Weights of a small transformer language model.
Size: 11 layers, 7 heads of 64, 41.5M parameters.
Architecture: rotary positions, no biases in attention or MLP, untied embeddings.
Training: a variant of Adam for these matrices, 322M tokens, 9821 steps.
MLP neurons of a small language model. Each row is named by its layer, matrix (down: output weights) and neuron, and shows model dimensions 96-223. Each number is 128 + 24 x the weight over its row's rms, rounded and kept within 0 to 255. A neuron's up and down rows have the sign that makes its largest values positive.
After each neuron's rows, "fires before" lists the tokens most often just after its 100 highest values on Wikipedia text that the model never trained on.

L2.down510 [123 163 146 130 106 144 174 175 132 139 121 130  96 130 106  91  95 151 137 127 120 134 132 128  90 134 127 155 132 107 120 101 166 122 163 109 109 150 133 102 145 171 176  96 103 104 107  94 192 167 162 114 156 112 168 156 133  92 158 120 109 131 124 131 170 169 124 128 146 106 131 127 111 128 102 107 108 101 143 135 195 116 140 113  96 140 123 103 160 164 135 159 119  90 134 169 153 147 188 159  82 107 119 151 152 123 138 170 128 164 160 138 127 111 114 142 134 125 129 122 147 114 102 177 134  97 110 130]
fires before: " |", " (", " m", "\n", " (−"

L4.down1126 [142 109 115 139 108 139 167 122  98 108 109 159 135  84 114 133 111 149 209 154 158 160 146 128 130  98 176  72  96 166 122 112 100 129 135 102 144 127 121 122 162 143 111 129 131 120 148 105 124 118 144 136 126  87 134 109  88 155 111 109 131 180  93  88 172 131 178 114 180 164 144  95 176 100  97 100  91 122 127 130 171 134 114 104 146 123 124 141 141 126  71 123  77 144  68 133 130 115 175 104 122 113 157 130 174 114 115 147  97 117 122 139 117 118 125 132 117 109 145 170 127 129 109 160 111 117 134 165]
fires before: "\n", "-"

L6.down520 [124 137 100 160 138 103  76 138 139 151 152 131 125 146 109  48  99 147 108 156 131 124 134 106 117 106 154 136 153 140 124 140 143  98 117 158 124 117 127 136 123 140 137 147 129 124 153 106 132 156 118 124 110 156 123 104 129 164 111 125 133 120 125 148 154 122 145 158 154 132 187 141 200  79 113 172 135 145 135  94 133 150 160 131 166 137 141 143 106 161 152 138  94 106 160 160 181 164 119 153 136 144 136  82  96 158 126 116 125 133 170 118 118 138 142  80 148 109  91 146 122 126 132 112 133 139 140  86]
fires before: "==", " ==", "\n", "===", " and"

L8.down1011 [112 147 127 142 138 112 147 133 147 111 113 120 122 139 146 117 126 167 133 153 150  90 147 168 173 130 136 108 149 115 118  97 135 134 174 132 127 114 127 122 159 163 118  70 153 176  98 105 116  73 155 105 135  99 106 114 129 131 101  75  91 154 130 130 122 105  84 130 118 144 114 117 159 139 174 138 153 120 172 132 151 117 135 140 103 106 133 138 118 153 111 154 147 166 120 134 183 125 107 132 165 101  92 120  66 126 125 124 132 119 160 123 178 137 156 137 128 131 104 104 112 103 143 114 156 114 131 125]
fires before: " a", " an", " was", " is"

L6.down1013 [122 153  98 117 134 102 162 107 142 142  76 108 167 125 138 104 156 147 109 120 117 102 112  86  85 136 118 129 117 141 161 107 122 156 103 132 138 105 156  86 161 127 115 134 117 155 137 141  90 114 136 163  96 125 147 179  96 172  88 136 108 146 103  79 143 118 116 108 108 130 154 142 153  74 132 147 118 126 100 134 155 190  84 116 152 113 108 131 114 117  98 119 128 157 131 124 113 111 105 123 168 111 121 153 126 163 116 131 141 141 120 144  87 173 126 118 109 130 132 133 140 158 103 164 142 130 103 129]
fires before: "\n"

L6.down1154 [139  93 125 122  77 116 112 158 147 115 126 140  79 101 138 110  83 139 145  78 178 105 157 146 134 123 116  96 148 149 135 130 113 140 135 117 141 147 147 126 147 121 144 125  94 103 127 140 135 119 144 140 138 115 133 148 108  93 115 133 107 125 114 134  94 107 119 118 115 136  66 121 117 169 127 142  92  84 105 146 145 125 121 103 140 153 168 147 100 108 183 119 160 136 157 129  87 125 169 133 140 129 168 110 122 103 149 190 131  96 141 112 153 132 183 163 105 153 129 135 136 179  99 148 122 128 167 163]
fires before: "\n"

L4.down755 [126 100 101 170 122 161 151  93 126 130  78 130 121 143  88  96 127 120 104 131  97 147 143 127 134 184  85  98 155  94 157 155 142 158  96 140 108 144 144 101 140 103 159 124 149 121 104 164 112 135 150 139  77 176  93 110 106 151 121 114 130 134 111 110 107 100 134 140 124 117 113 152 120 164 119 138 139  86 126 129 167 140 142 110 153 166 125 158 140 130 149 122 135 116 147 135 121  95  87 138 139 122 122 118 137 128  71 119 120 104 112 136 132 110 100 121 110 110 124 113  86 171 116 121 134 166 119 102]
fires before: "\n"

L6.down574 [118 108 152 167 146  94  91 120 152 149 141 129  88 150 124 128 141 139 108 146 114 149 123 175 106 135 137 100 157 143 150 119 164 149 105  87 136 114  99 105 111 128 127 138 104 129 107 120 114 122 104 143 139 140 103 148 123 121  99 143  70 110  95 116 104 129 127 111 107 148 131 108 140 139 147 140 106 141 101 113 135 121  95 134 126 155 142 126 117 119 153 144 115 164 146 104 113 136 146 138 176 139 126 149 146 123  78 148 110 123 149 127 151  88 121 112 115 123  90 175 148 165 106 144 121 131 122 134]
fires before: "\n"

L6.down235 [108  86 124 168 120 157 127 131 156 133 148 132 149 129 126 137 147  97 107 168 130 144 106 133  90 143 132 106 133 147 127 132 191 126 142 174 121 182 123 127 153 123 131 128 124 105 129 112 147 129 129 177 125  60 135  67 107 116 141 108 142 107 103  72 140 139 151 100 132 129 167 102 162 107 116 111 101 116  94 130 181  70 155 135 147  97 166 144 145 115 123 110 118 126 116 145 115 112 108 100 129 120 152 146 130 112 151 151  83 124 118 141 148 140 124 127 121 121 129 132 152 127  93 172 114 130 115 100]
fires before: " |", "\n", " ==", "|"

L6.down311 [138 115 168 158 123 114 137 126  99 152 147 114 105 114 136 148 135 154 189 115 152 147 125 106 113 126 124 138 116  83 128  98 135 107 140 132 104 155  73 128 175 125  98 131 140 158 137 169 136 131 152 140 140  97 154 116 129 144 147 101 135 123 103 103 150 186 121 100  70  85 149 138 125 148 141 157 122 167 113 128 130 178 141 150 126 126  90 164 143 138 149 136 155  88 141  74 128 104 116 112 112 126 119 162 141 131 104 132 164 110 154 175 126 106 102 134 141 138  94 125 111 115 173 177 158  98 135  97]
fires before: " |"

L6.down62 [148 154  89 107 116 109 142 143 108 148 140 130 120 124 108 149 134 129 137 148 119 135 103  95 110 120 154 117 129 146 130 102 131 144 150 109 135 127 136 113 152 148 133 142 121 132 133 105 112 103 119 148 149 149 132 141 126 153  95  97 103 166 120 136 123  81 101 111 133 161 130 108 162 145 133  90 120 126 143 147 129  94 127 130 139 135 149 134 155 115  92 132  96  82 126 132 134 115 108 112 135 117 128 146  88 125 149 153 108 163 133 129 123 147 143 131 132  85 119 127 152 180 122 112  78 167 149 153]
fires before: "\n", "-"

L6.down555 [123  98 123 124 114 155 112 119 109 146  74 101 132 179 170  68 142  93 124 184 145  94 158 119 129 142 137 119 120 132 108 131 124 150 104 120 171 158 158 104 155 107 141 132 130 119 142 160 110 125 115  92 104 167  96 143 160 142 103 113 138 117  85 106 133 154 107 142 140 154 111 124 102  98 180 109 154 134 131  97  96 144 107 114 111 129 135 113 178 112 132 112 123 134 137 122 105 122 146 118 156 111  99 148 127 120 119 159 125 133 139 164  92 102 124 167  97 151 137 116 130 134 115 166  69 185  96 164]
fires before: "\n"

L4.down669 [127 110 141 159 135 116 132 139 131 123 137 155 114 147 146 146 157 131 132 106 116 147 115 132 122 107 120 149 193 175 157 143 116 142 120 112 203 154 134 159 113 134  83 161 108 103  94 126 125 105 149 140 128  93 106 119 116 124  94 119 120 153 119  74 118 113 102  83 127 115 120 142 161 158 162 136 126 138 117 188 100 126 100 132  95  92 118 163 115 137 125 130 137 108 120 148 124 131 171  98 116 132 141 131  97 111 134 141  99 165 128  72 103 142 147 133 117 134  89 137 119 115 108 107  81 144  78 122]
fires before: "\n", " The", " In"

L8.down5 [123  92 141 163 109 111 147 144 124 126 122 136 144  96 138 136  88 110 106 142 114 109 124 132 148 150  98 116 148 130 113 170 122 130 123 123 116 140 142 127 133  99 124  91 128 117 147 107 104 106 123 130 127  87 143  71 101  93 124 103 132 135 105 131 120 142 163 130 137  94 158  95  64 123 127 159 197 159 126 126  95 120 156 133 120 142 163 150 133  89 155 127  90 131 138 118 136 128 148 135 151 119 117 138 131 140  87 138 111 108  66 140 131 178  64 137 125 145 137 139 119 126  93 160 114 119  89  79]
fires before: "\n", "',", "'"

L8.down130 [ 91 113  74 152  90 122 100 103 156 154 148 110 187 114  83 135 131 138 108 120 115 115 134 111 117 124 163 162 129  96 137 173 104 116 118 127  88 122 127 136 113  75 112 101 136 134  98 143 170 139 112 110 176 125 106 108 116 132 167 159 102 133  84 163 106 160 113 100 130  90 114 135 104 142 104 104 148 171  94 107 111 140 108 151 137 115 110 119 145 126 124 140 122 135 121 124 141  99  73 109 149  73 154 130 143 141 113  98 128 137 107 120  97 152 108 140 141 125 131 148 126 104  70 142 127 115 107 134]
fires before: "\n", "-"

L6.down108 [127 145 164 131 132  82 131 117 150 133 118 175 142 128 111 112 135 113  99 124 106 141 141 149  82 111 104 164 112  96 158  90 153 121 125 139 140 108 104 101 108 106  87 133 155 103 125 139 144 154 104 134 117 157 135 112 127 150 173 147 125 168 108 124 142 158 136 119  96 109 125 148 105 113 133 166 137 127  94 129 105 108 132 146 113  98 147 109 143 121 112 168 113 107 138 133 139 104 110 141 110 122 197 141 154 136 103  82 138 133 170 179 116 130 143 112 153 140 103 124  87 118 183 117 100 118 120 121]
fires before: " |"

L4.down368 [153 147 136 156 136 119 184 143 105 109 134  96  94 170 134 104 135 130 141 160  96 173  95 135 123 121  94 106 133 174 161 129 182  97 143 161 112  98 146 181 104 104  92  96  92 119 141 188  87 106 120 110  82 105 142 148  94 107 100 118 151 137 134 127 127 116 107 180 115 140 154 167 139 154 114 145 143  78 132 136 158 100 122  83 141 123  93 132 146 117  78 126 125 113 145 137 137 102 104 114 121 125 114 100 116 103 124 119 159 146  98 112 120 160 155 110 122  76 145 127  99 140 188 148 116 124 178 127]
fires before: "\n", " on", " life==", " life", " in"

L8.down10 [126 138 103 126 129 118 177  94 136 141 178 130 162 107 136 113 113 160 111 115  78 120 135 116 139  86 134 135 141 134 125 150 137 155 121 120 138 122 113  78 150 147  90 140 133  96  90 155 114 108 140 126 106 127 130 146 154 143 131 110 118  87 140 132 142 149 133 143 146 155 117 106 173 117 107 107  97 134 123 120 148 151 136 115 152 119 140 118 173 139 132 109 119 136  70 145  93 117 118 134 121 153 117 141 127  90 109 153 124 114 160 135 166 139 115 150  94 100 117 141 118 109 156 150 159 108 107 144]
fires before: "\n", " 8", "°"

L2.down273 [144 110 104 164 130 127 141 131 111 113 150 121 128 151 120  97 127 176 132 178 123 145 145 129 104 125 154  67 146 131 145 135 110  94 155 127 124 131 163 156 121 143 119  98  82 110 171 112  95 150 147 123 126 155 135 149 116 125  93  78 122 133 172 144 121  95  60 142 154 137 128 151 109 124 114 167 127 132 110 184 101  98 112 142 119 139 161 107 119 145 131 113 105  91 108 128  94 103 113 151 139  89  98 115 113 168 143 129 106 126 132 159  98 150 119 137 121 100 110 112 129 195  94 129  94 188 134  88]
fires before: "\n", " |"

L6.down844 [138 107 169 125 110 144 135  92 128 123 143 156  80 153 138 119 128 107 158 121 119 136 130 143 136 127  90 108 122 154 133 141 127  98 116 127 115 173 123 159 118 108 129 159 112 119 101 127 128 146  99 148 140 101 141 115 125 150 117 138 134 153 116 150  83 110 124  52 158  95 123 105 118 136 150 116 107 162 127 146 134 100 121 127 135 133 100 176  52 116 139 193 133 121 138 169 115 103 131 167 117 137 159  81 125 150 142 123 120 134 111 133 123  71 141 118 144 110 116 132 122 121 119 105 128 117 122 124]
fires before: "\n", " he", " the"

L8.down917 [ 97 137 149 117 136 119 142 134 111 131 129 138 145 111 118 110 113 146 151 107  81 126 173 129 140 152 132 119 144 102 168  90 144 104 134 131 123 111 119  99 129 150  86 126 153 124 148 152 118  94 129 148  94 154 111 133 146 110 151 120 135 130 152 132 127 131 172 153 108 120 126 136 113 105 135 136 165  93  98 130 151 151 132 153 130  92 109  88 137 122 138 119 156 151  97 112 108 134 120 143 100 129 117 144 134  96 120 131 118 154 112 162 162 117 123  94 156 101 155 114 111 111 136 118 137 111 162 133]
fires before: "\n", "-"

L8.down1000 [ 87 133 124 100 123 121 119  93 143 131 127 129 136 129 137  99 143  69 187 115 114  96 168 145 153 120 154 149 119 101 114 121 100 126 121 150 153 120 118 121  70 125  90 143 169 146 129 157 117 155 161 114 149 140 191  98 166 153 123  81 144 127  83 117 162 154 127 135 101 112 148 155 101 144 136 153 100 103 117 136 153 208 142 103 128 139 136 128 130 125 125 111 166 128 160 134 158 107 118 130 110 131 124 127 114 149  98 143 137 161 139 112 143  86 100 168 156 116 130 120 192 133 133 102 108 135 171 147]
fires before: " |", "-", " Candidate"

L8.down750 [121 119 122  90 153 144 117 132 118  99 163 101 153 107 114 113 159 154 141 179 164 101 115 128  82 127 150 100 113 134 167 113 179 129 137  96 127 108 167 121 126 143 148 133 115 141 100 117 126 151 143 174 130 156 131 183 126 127 113 123 134  97  95 106 146 109 142  95 104 116 117  94 119 108 122 121 148 134 176 150 139 159 109 129 108 126 163 152 134 102 146 124 122 148  93 120 105 126 148 141 165  71 133  81 139 141 159 145 114 136 114 111 153 131 140 143 149 164 127 130  83 114 120 109 140  82 114 160]
fires before: " |", " (7", " to"

L8.down246 [146 133 107 178  85 135 121 161 117 122 143 125 139 110 106 119 151 140 142 172 112 129 139 150 142 129 141 130 138 105 114 139 137 101 112 112 104  88 138 148 102  86  97 125 123 167 162 110 117 102  93 114 111 130 102 129 117 126 121 145 108 126 125 149  98 125 153 172 134 130 151 120  92 103 122 140 122  95 150  72 147 164 119 138 150 153 122 158 139 108 101  81 112 143 151 106 150 140 120 125 182 153 123 150 147 130 118 105 120 130 128 133 114 116  85 170 146  99 130 123 150 153 112 131 155 143 115 146]
fires before: "\n", "-"

L6.down839 [146 152 153 150 123 120 115  95 100 156 140 151 168 145 102 121 125 128 104 128 122 135 110 170 115  95 120  82 147 122  91 127  49 124 161 142 119 124 128  87 111 139 129 156 102 100 136 128 137 118 145 114 141 173 140 126 135 109 161 100 175 154 157 120 148 138 122 140 118 100 142 133 163 139 124 102 128 108 132 128  98 153 162 127 159 139 133 139 138 171 151 145 116 139 119  95 134 109 124 163 154 126 127 139 168 109 113 112  85 134 114 138 156 131  91 110 120 139 112 116 114 134 141 139  88 114 108 112]
fires before: "\n", " of"

L8.down391 [142 138 160 128 135 139 105 108 188 148 164 120 142  97 103 131 109 124  92 132 124 148 148 143 115 101 125 125 125 113 137 130 124 118 152 128  94  95 124 127 130 135 125 122 168 121 110 141 124 110 175 137 108 143 164 129 130 100 145 122 129 131 126 136 128 146 167 188 112 100  89 113 153 120  92 114 152 144 122  85  98 155 139 124 127 127  97  68 128 151 117 133 164 146 200 159 153 115  79 115 140 127 145 134 124  96 116 104 133 104 147 110 126 135 145 146 171  96 105 171  91  94 115 155 141  81 149 134]
fires before: "\n"

L6.down893 [156 102 107 139 153 164 144 125 164 136  84 125 124 164 113 154 156 120 132 104 121 162 142 175 136 124  92 116 136 145 151 124 134 100 112 134 168  97 126 147 117  86 162 159  99  90  98 133 142 160 124 126 105 124 158 101 157 149 120 105 126 133 130 165 159 131 101 139 122 151 126 116 106 134 181 111 132 130 101 153 125 108 135 122 133 124 143 133 145 145 147 148 134 136 119 109 127 167 169 138  99 149 118 163 115 134 149 161 118 122 172 106 137  79 172 154 111 156 153 132 147 155 156 118  88 170 129 119]
fires before: "\n"

L8.down46 [129 135 147 146 130 120 140 133 169 123 154 106 145 144  99  86 149 151 118  87 127 120 127  98 130 139 128 142 149 102 119  87 136  97 149 127 130  92 152 126 120 146 120  90 122 123 168 135  95 103 141 111 124 166 175 128 145 113 127 116 130 104 124 103 145 199 136 165 106 128 129 128 143 121 160 154 109 166 120 140 154  82 123 108 101 120 110 139 115 100  93 153 143 154 131 143 140 130 166 149  98 157 114 101 126 128 145  98 140 129 165 120 102 163 128  96 146 105 155 143 129 112 152 135 139 123 149 102]
fires before: "\n", "-"

L8.down936 [115 125 165 174 151  81 138 130 107 163 157 144 150 126 109 131 152 112 122 125 106 127 109 146 146 145 112 143 111 122 105 131 116 119 158 124 125 122 108 166 145 133 121 139 137 191 115 173 133 104 110 108  98 130 106 143 105 149 155 142 107 138 148 134 152 141 127 114 108  77 124 127 133 148 168 117 110 139 175 115  83 172 146 122 112 114  94 151 143 135 136  92 122 138 127 154 134  96 106 129 145 118 117 108 138 158 114 137 151 150  98 124 129 144 108 142 113 147 114 109 127 140 159 153 142 141 131 121]
fires before: "\n", "-"

L2.down1123 [149 103 118 157 105 112 149 146 122 136 150 139 106  97 114 116 158 172 140 139 137 126  92 113  91 132  98 101 101  92 125 164 128 130 106 109 124 148 120 128 121 134 108  94 123 107 159  94 126 124 103 141 143 122 175 139 127 114 161 127 119 106 153 137 118  96 145 168 120 125 106 109 139 150 122 170 111  96 140 120 168 151 105 174 118 135 122 121  88 122 175 158 131 113 106 127 129  98 125 148 120 149  93 132  83 153 117 122 136 162 138 104 115 104 104 125 103 103 143 121 117 161  70 168 126 114  97 104]
fires before: " |", " ("

L6.down958 [ 97 126 147 139 133 115 134  95 161 115 117  94 106 140 149 170 131  96 208 123 129 136 117 140 156 106 135 150 126  89 131 134 120 113 133 107 123 183  86 104  94 137 118 141 111 105 103 141 114 135 111 148 156 141 125 152 105 128 148 142  71 140 114  91 107 151 127  74 138  82 139 130 121 134 163  91 138 143 153 136 156 105 102 127  97 145  95 133 153 143 148 141 107 105 142 114 129 144 131 143 125 108 134 129 151 148 149 130 113 144 120 110 171 118 120 110 128 124 132 136 123 130 120 153 132 138 120 107]
fires before: " |", " /", " 1", " 0"

L8.down832 [165 102 139 134 146 157 141 103 129 102 143 160 184 172 148  78  96  86 161 171 100 148 107 150 116 117 125  91 116 179 127 117  98 136 126 152 143 102 119 152 134 146 121 137 104 108 151 130 138  91  82 150 109 114 179 147 135  69  96 127 122 139 131 138 141  86  91 119 149 109 121 107 159 136 115 112  96 101 145 109 160 107 120 191 107 148 119 119 126  68 140 103  67 110 154 176 126 146  96 136 131 145 168 119 129 116 123 137 122 122 137 102 118 130 110 144 101 121 106  99 144 138  79 113 101 136 139 125]
fires before: " a", " of", " well", " the", " an"

L8.down781 [143 106 124 100 156 119 159 161 120 143 108 117 133 118 142 116 129  95 134  91 147 104 121  74 134 143 130 135 112 105 145 127  81 126 166 119 108 138 128 134 118 141 104  71 124 161 144 115 153 127 106 120 146 118 138  92  96 130 115 136  84 168 140 115 155 177 104 108 143  95 154 123 106 145 139 163 141 156  95  98 112 122 146 116 110 138 126 131 135 153 148 116 159 136 153 100 154 159 142  98 105 141 105 143  97 153 154 155 171 139 121 131 153 130 122 166 115 138 125 112 120 132 166 138 130 131 153 139]
fires before: "-", "\n", " Party"

L6.down207 [118 124 119 151  83 121  98 117 129  85 122 144 143 171 143 160 128 137 140 166 127 166 110 179 103 129 108 128 105 134 101 113 145 105 139 136 148 126 115 161 139 149  99 166 100 146 156 139 125 117  95 130 159  96 129 133 136 141 122 100 107 134 114 117 127 164 115 157 141 139 140 100 137 144  96 130 125 126 114  89 123  71 136 130  97 123 149 122 144  95 146 132 112 153  92 134 131 116 117 158 100 147 120 146 110 125 125 104 107 148 121 119 112 104  76 110  85  99  87 179 149 102 104 113  99 182 108 141]
fires before: "\n", "-"

L6.down891 [131 129 116 102 147 153 147 113 157 136 145 140 158 119 152 127 130 117 124 152 152 124 157 149 169 119 124 128 141 130 153 111 159 153 167 132 122 109 129 125 167 173 165 151 136  81 118 128 124 171 124 152 111 137 161 135 177  95  98 110 129 130 114 106 132 119 128 119 102 142 141 126 149 153 157  79 119 136  83 125 115  94  95 115 116 178 152 127 133 148 113  95 147 168 115  84 124 121 137 131 157 117 161 154 148 124 127 132 133 130 128 150 150 138 106 127 112 111 181 139 166 139 164  79 144  94 117 113]
fires before: "\n"

L6.down1114 [147 155 133 143 145 152 129 108 113 152  74 147 121 155 142 125 151 162 108 150 136 136 107 161 115 153 119 109 156 126 103 128  99 146 112 128 136 146 113 143 150 109 149 116 112 122 153 178  75 119 107 118 112 126 121 139 155  78 180 114  99  88 106 152 128 143 118 150 126 147 147 114 113 125 134 147 154 115 141 119  91 133 136  72 134 155 106 143 144 122 106 114 129 175 142 151 102 155 141 134 139 120 156 113 134 116  81 111  70 152 100 141 125 105 140 126 112 150 175 110 123 130 115 123 153 129 103  73]
fires before: "\n", "-"

L6.down620 [142 110 133 128 133 162 100 119 117 141 128 127 116 136 127 139 130 106 108 168 170 132 114 135 100 133 102 111 132 187 132  99 120 145 112 109 158 129 128 103 126 123 157 126 108 111 144 114  89 117  98 115 165  67 154 107 142 128 105 176 132 140 141 137 148 109 110 133 161 144 127 125 139 120 109 118 121 140 126 127 113 116 131 120 128 142 160 113 144  98 150 135 140 115 110 161 126 124 175 138 159 163 139 122 125 133 119 148  89 124 149 134 136 108 128 136  87 127 129 136 140 123 122 101 129 127 133 100]
fires before: "\n", "-"

L6.down1188 [128 124 127 103 128 111 175  91 179 100 106 140 119 123  99 160 151 121 102 108 127 113 161 104 121 154 113 129 101 106 149 109 124 140 137 102 152 136 121 135 110 124  99 110 142 139 128 114 196 101 117 104 157 119 136 144 122 123  99 160 153 159 151 114 108 134 120 145  82 106 129 108 117 115 109 118 109 125  98 123  80 125  82  62  87 157 189 131 139 146 154 121 105 172 114  93 110 103 111 143 140  95 134 168 150  93 125  95  81 128 140 165 140  84 143 106 103  86 121  90 122 137 172  86 114 125 130 134]
fires before: "\n", " and", " to"

L2.down707 [132 132 145 125  82 106 118 131 118 115 172 122 137  85 137 144 145 111 119 107  88 135  87 122  91 129 125 128 107 127 118 105 164 149 104 134 170 123 117 112 173 137 145 113 139 151 174 120 119 103 107 157 109 156 141 102 110 104 113 135 169  95 107 131 111 123  94 142  80 107 148 159  78 106  90 147 150 115 106 146 118 123 158 119 126 104 139 135 141 141 110 122 116  80 121 107 127 106 149 171 145 151 111 126 140 160 107 139 135 146  82 119 161 160 140 117  89  89 147 125 135 114 120 123  81 148 114 130]
fires before: " |", "'", " the", "',"

L6.down556 [100 140 137 146 113 130 120  88  74 105 206 139 182  98 141 126 141 119 161 127 166 156 116 108 133  98 137  85 147 135 129 109 106 126 128  85 120 142 176 121 110 129 140 133  93 106 145 109 140 118 122 196 138 130  84 111 115 131 114  92 110 107 137  99 136  94  92 108  96 149 119  99 109 110 157 123 124 109 135 155 138 108 129 115 158 115 131  97 141 106 108 152 119 114 113 100 147 120 119 129 155 106 121  74 125 157 116 109 126 133 108 129 128  50 133 126 139 110 143 109  99 129 137 145  94 129 122 104]
fires before: " |", "et", "\n", "th", " Albums", ".00"

L2.down308 [144 128 179 124 122  97 116  47  94 134 112 137 106 175 163 105 134 131 158 133 125 105 114 155 120 149 122  94 130 126 137 152 153 127 155 119 163 148 106 126 151 113 153 141 121 109 118 164 108 115 137 160  96 117 143 137 161 135 116 103 134 129 132 140 118 121 118 104 141 112 140 110 139 140 148 132 151 151 150 146 125 154 120  90  96 123 203 132 157  69  91 103 124 170 124  88 130 147  99 109 152 116 157 156 116 108 141 140 148 157 151  99 130  99 133 139 128 132  87 108  95  91 158 150 140 117 111 153]
fires before: " the", " by", " to", " in", " on"

L8.down871 [129 103 107 118 132 153 120 133  89 108 101 100 137  70 132 152 156 153  96 166 115 134 130 133 116 156 120 116 185 134 151 148 188 114 140 138  92  92 120 121 129 115 116 106 115 116 112 119 154 115 149 140 100 149 164 116 113 113 137 130 126 126 131 119 106 102 120 156 150 156  94 105 130 106 156  80 170 104 133 126 138 137 138 131 142 122 158 179 126 125 110 107 154 142 145 134 117 143 120 118 160 135 141 141 125 152 106 100 123 113 126  80 130 141  83  93 144 124 107 122 122 155 123 108 119 118 145 204]
fires before: "\n", " a"

L4.down73 [114 175  96 118 153  91  92  56 128  89 150 141 135 137 138  67 139 165 184 136 133 124 179 131 146 103 129 150 155 112 130 129 126 131 141 128 127  95 141 138 134 172 155 135 153 136 101 118 162 157 148 145 112 140 130 120 155 133 175 127  92 124 161 154  92 118 123 151 128 134 111 121 156 146 134 124 156 129 158 113 136 119 141 136 155 172 117 111 148 118 156  98  81 130  82 163 129 123  95 132 100 115 162 115  85 145 116 160 127 142 125 118 129 104 127 134 139 109 125 101 146  95 180 118 100 153 181 121]
fires before: " was", " is", " were", " are"

L8.down423 [ 93 112 127 141 103 143 128 105 189 149 114 102 140 127 101 112 104 132 136 116  97  83 121 114 154 120 140 151 139 116 147 157  84 119 125  95 119 108 117  99  75 133  95 140 120 153 120 150 133 120 141  96 143 166 155 154 135  87 140 115 176  71 116 161  70 150 126 156 144 127 154 116 130  90 110 138 107 128 117 139 140 145 109 133 136 126 115  85 128 135 129 109 128 142 131 120 134 123  57 150 151  88 160 129 107 133 137 120 160 124 152 128 115 171  98 132 159 140 101 133 110 160 123 137 112 126 114 122]
fires before: "\n", "-"

L4.down790 [129 143 127 127 128 121 102  87 143  99 118 129 123 130 149 119 148  89 176 127 112 100 115 149  97 169 104 115 133 124 143 101 118 115 112 142 169 117 157 147 135 163 148 125 116  93 125 117 131 143 121 180 116  84 122 130 129 117 172 156 113 128 140 134 102 124  92 146 112 115 103 125 131 141 121  96 122 120 131 109 141 129 143 157 114 125 100 150 139  96 148 121 144  86  81 158  66 160 113 134 123 114 159 134 145 118 111  96 128 135 125 137 145 146 130 156 120 133 126 158 166 132 124 140 133 120 126  83]
fires before: "\n", " the"

L6.down228 [144 141 139 106 128 154 127 135 143 121 125 110 114 105 104 151 126 156 151 119 142 140 145 102 174 162 130 110 147 118 117 154 137 149 151 114 139  94 139 133 120 122 131 136 146 159 114 119 146 134 142  94  85 134 124  84  92 136 121 115 135  71  92 103 132 156 127 178  90 130 133 145 140 119 118 152 137 101 134 134 140 137 101 158 157 162  95 127 105 142 140 167 130 169 143 130  66 142 147  77 136 103 119 140 112  98 121 118 151 110 168 102 114 138  61 130 132 144 102 121  86 106 148 152 156 125 150 130]
fires before: "|", " |", "\n"

L8.down977 [104 135 155 105 117 144 144 140  87 117 134 114 158 160  69 164 152 124 113 105 104 128 109 121 103 104 105 175 111 136 146 122 138 120 163  71 140 151 115 128 163 111 163 146 165 133  89 152 134 118 109  94 121  93 133 121 119 143 150 100 134 122  84 145 107 145 141 170 120 138 137 172 180 133 114 120 141 173 119 171 112 154 145  91 112 131 160 165 155 147 147 116  72  99 146 115 135 146 109 136 100 113 116 175 150 142 136 132 114 134 127 134 114 119 118 137 133 115 164 130 128 132 159 129 150 140 118 113]
fires before: " |", "–4"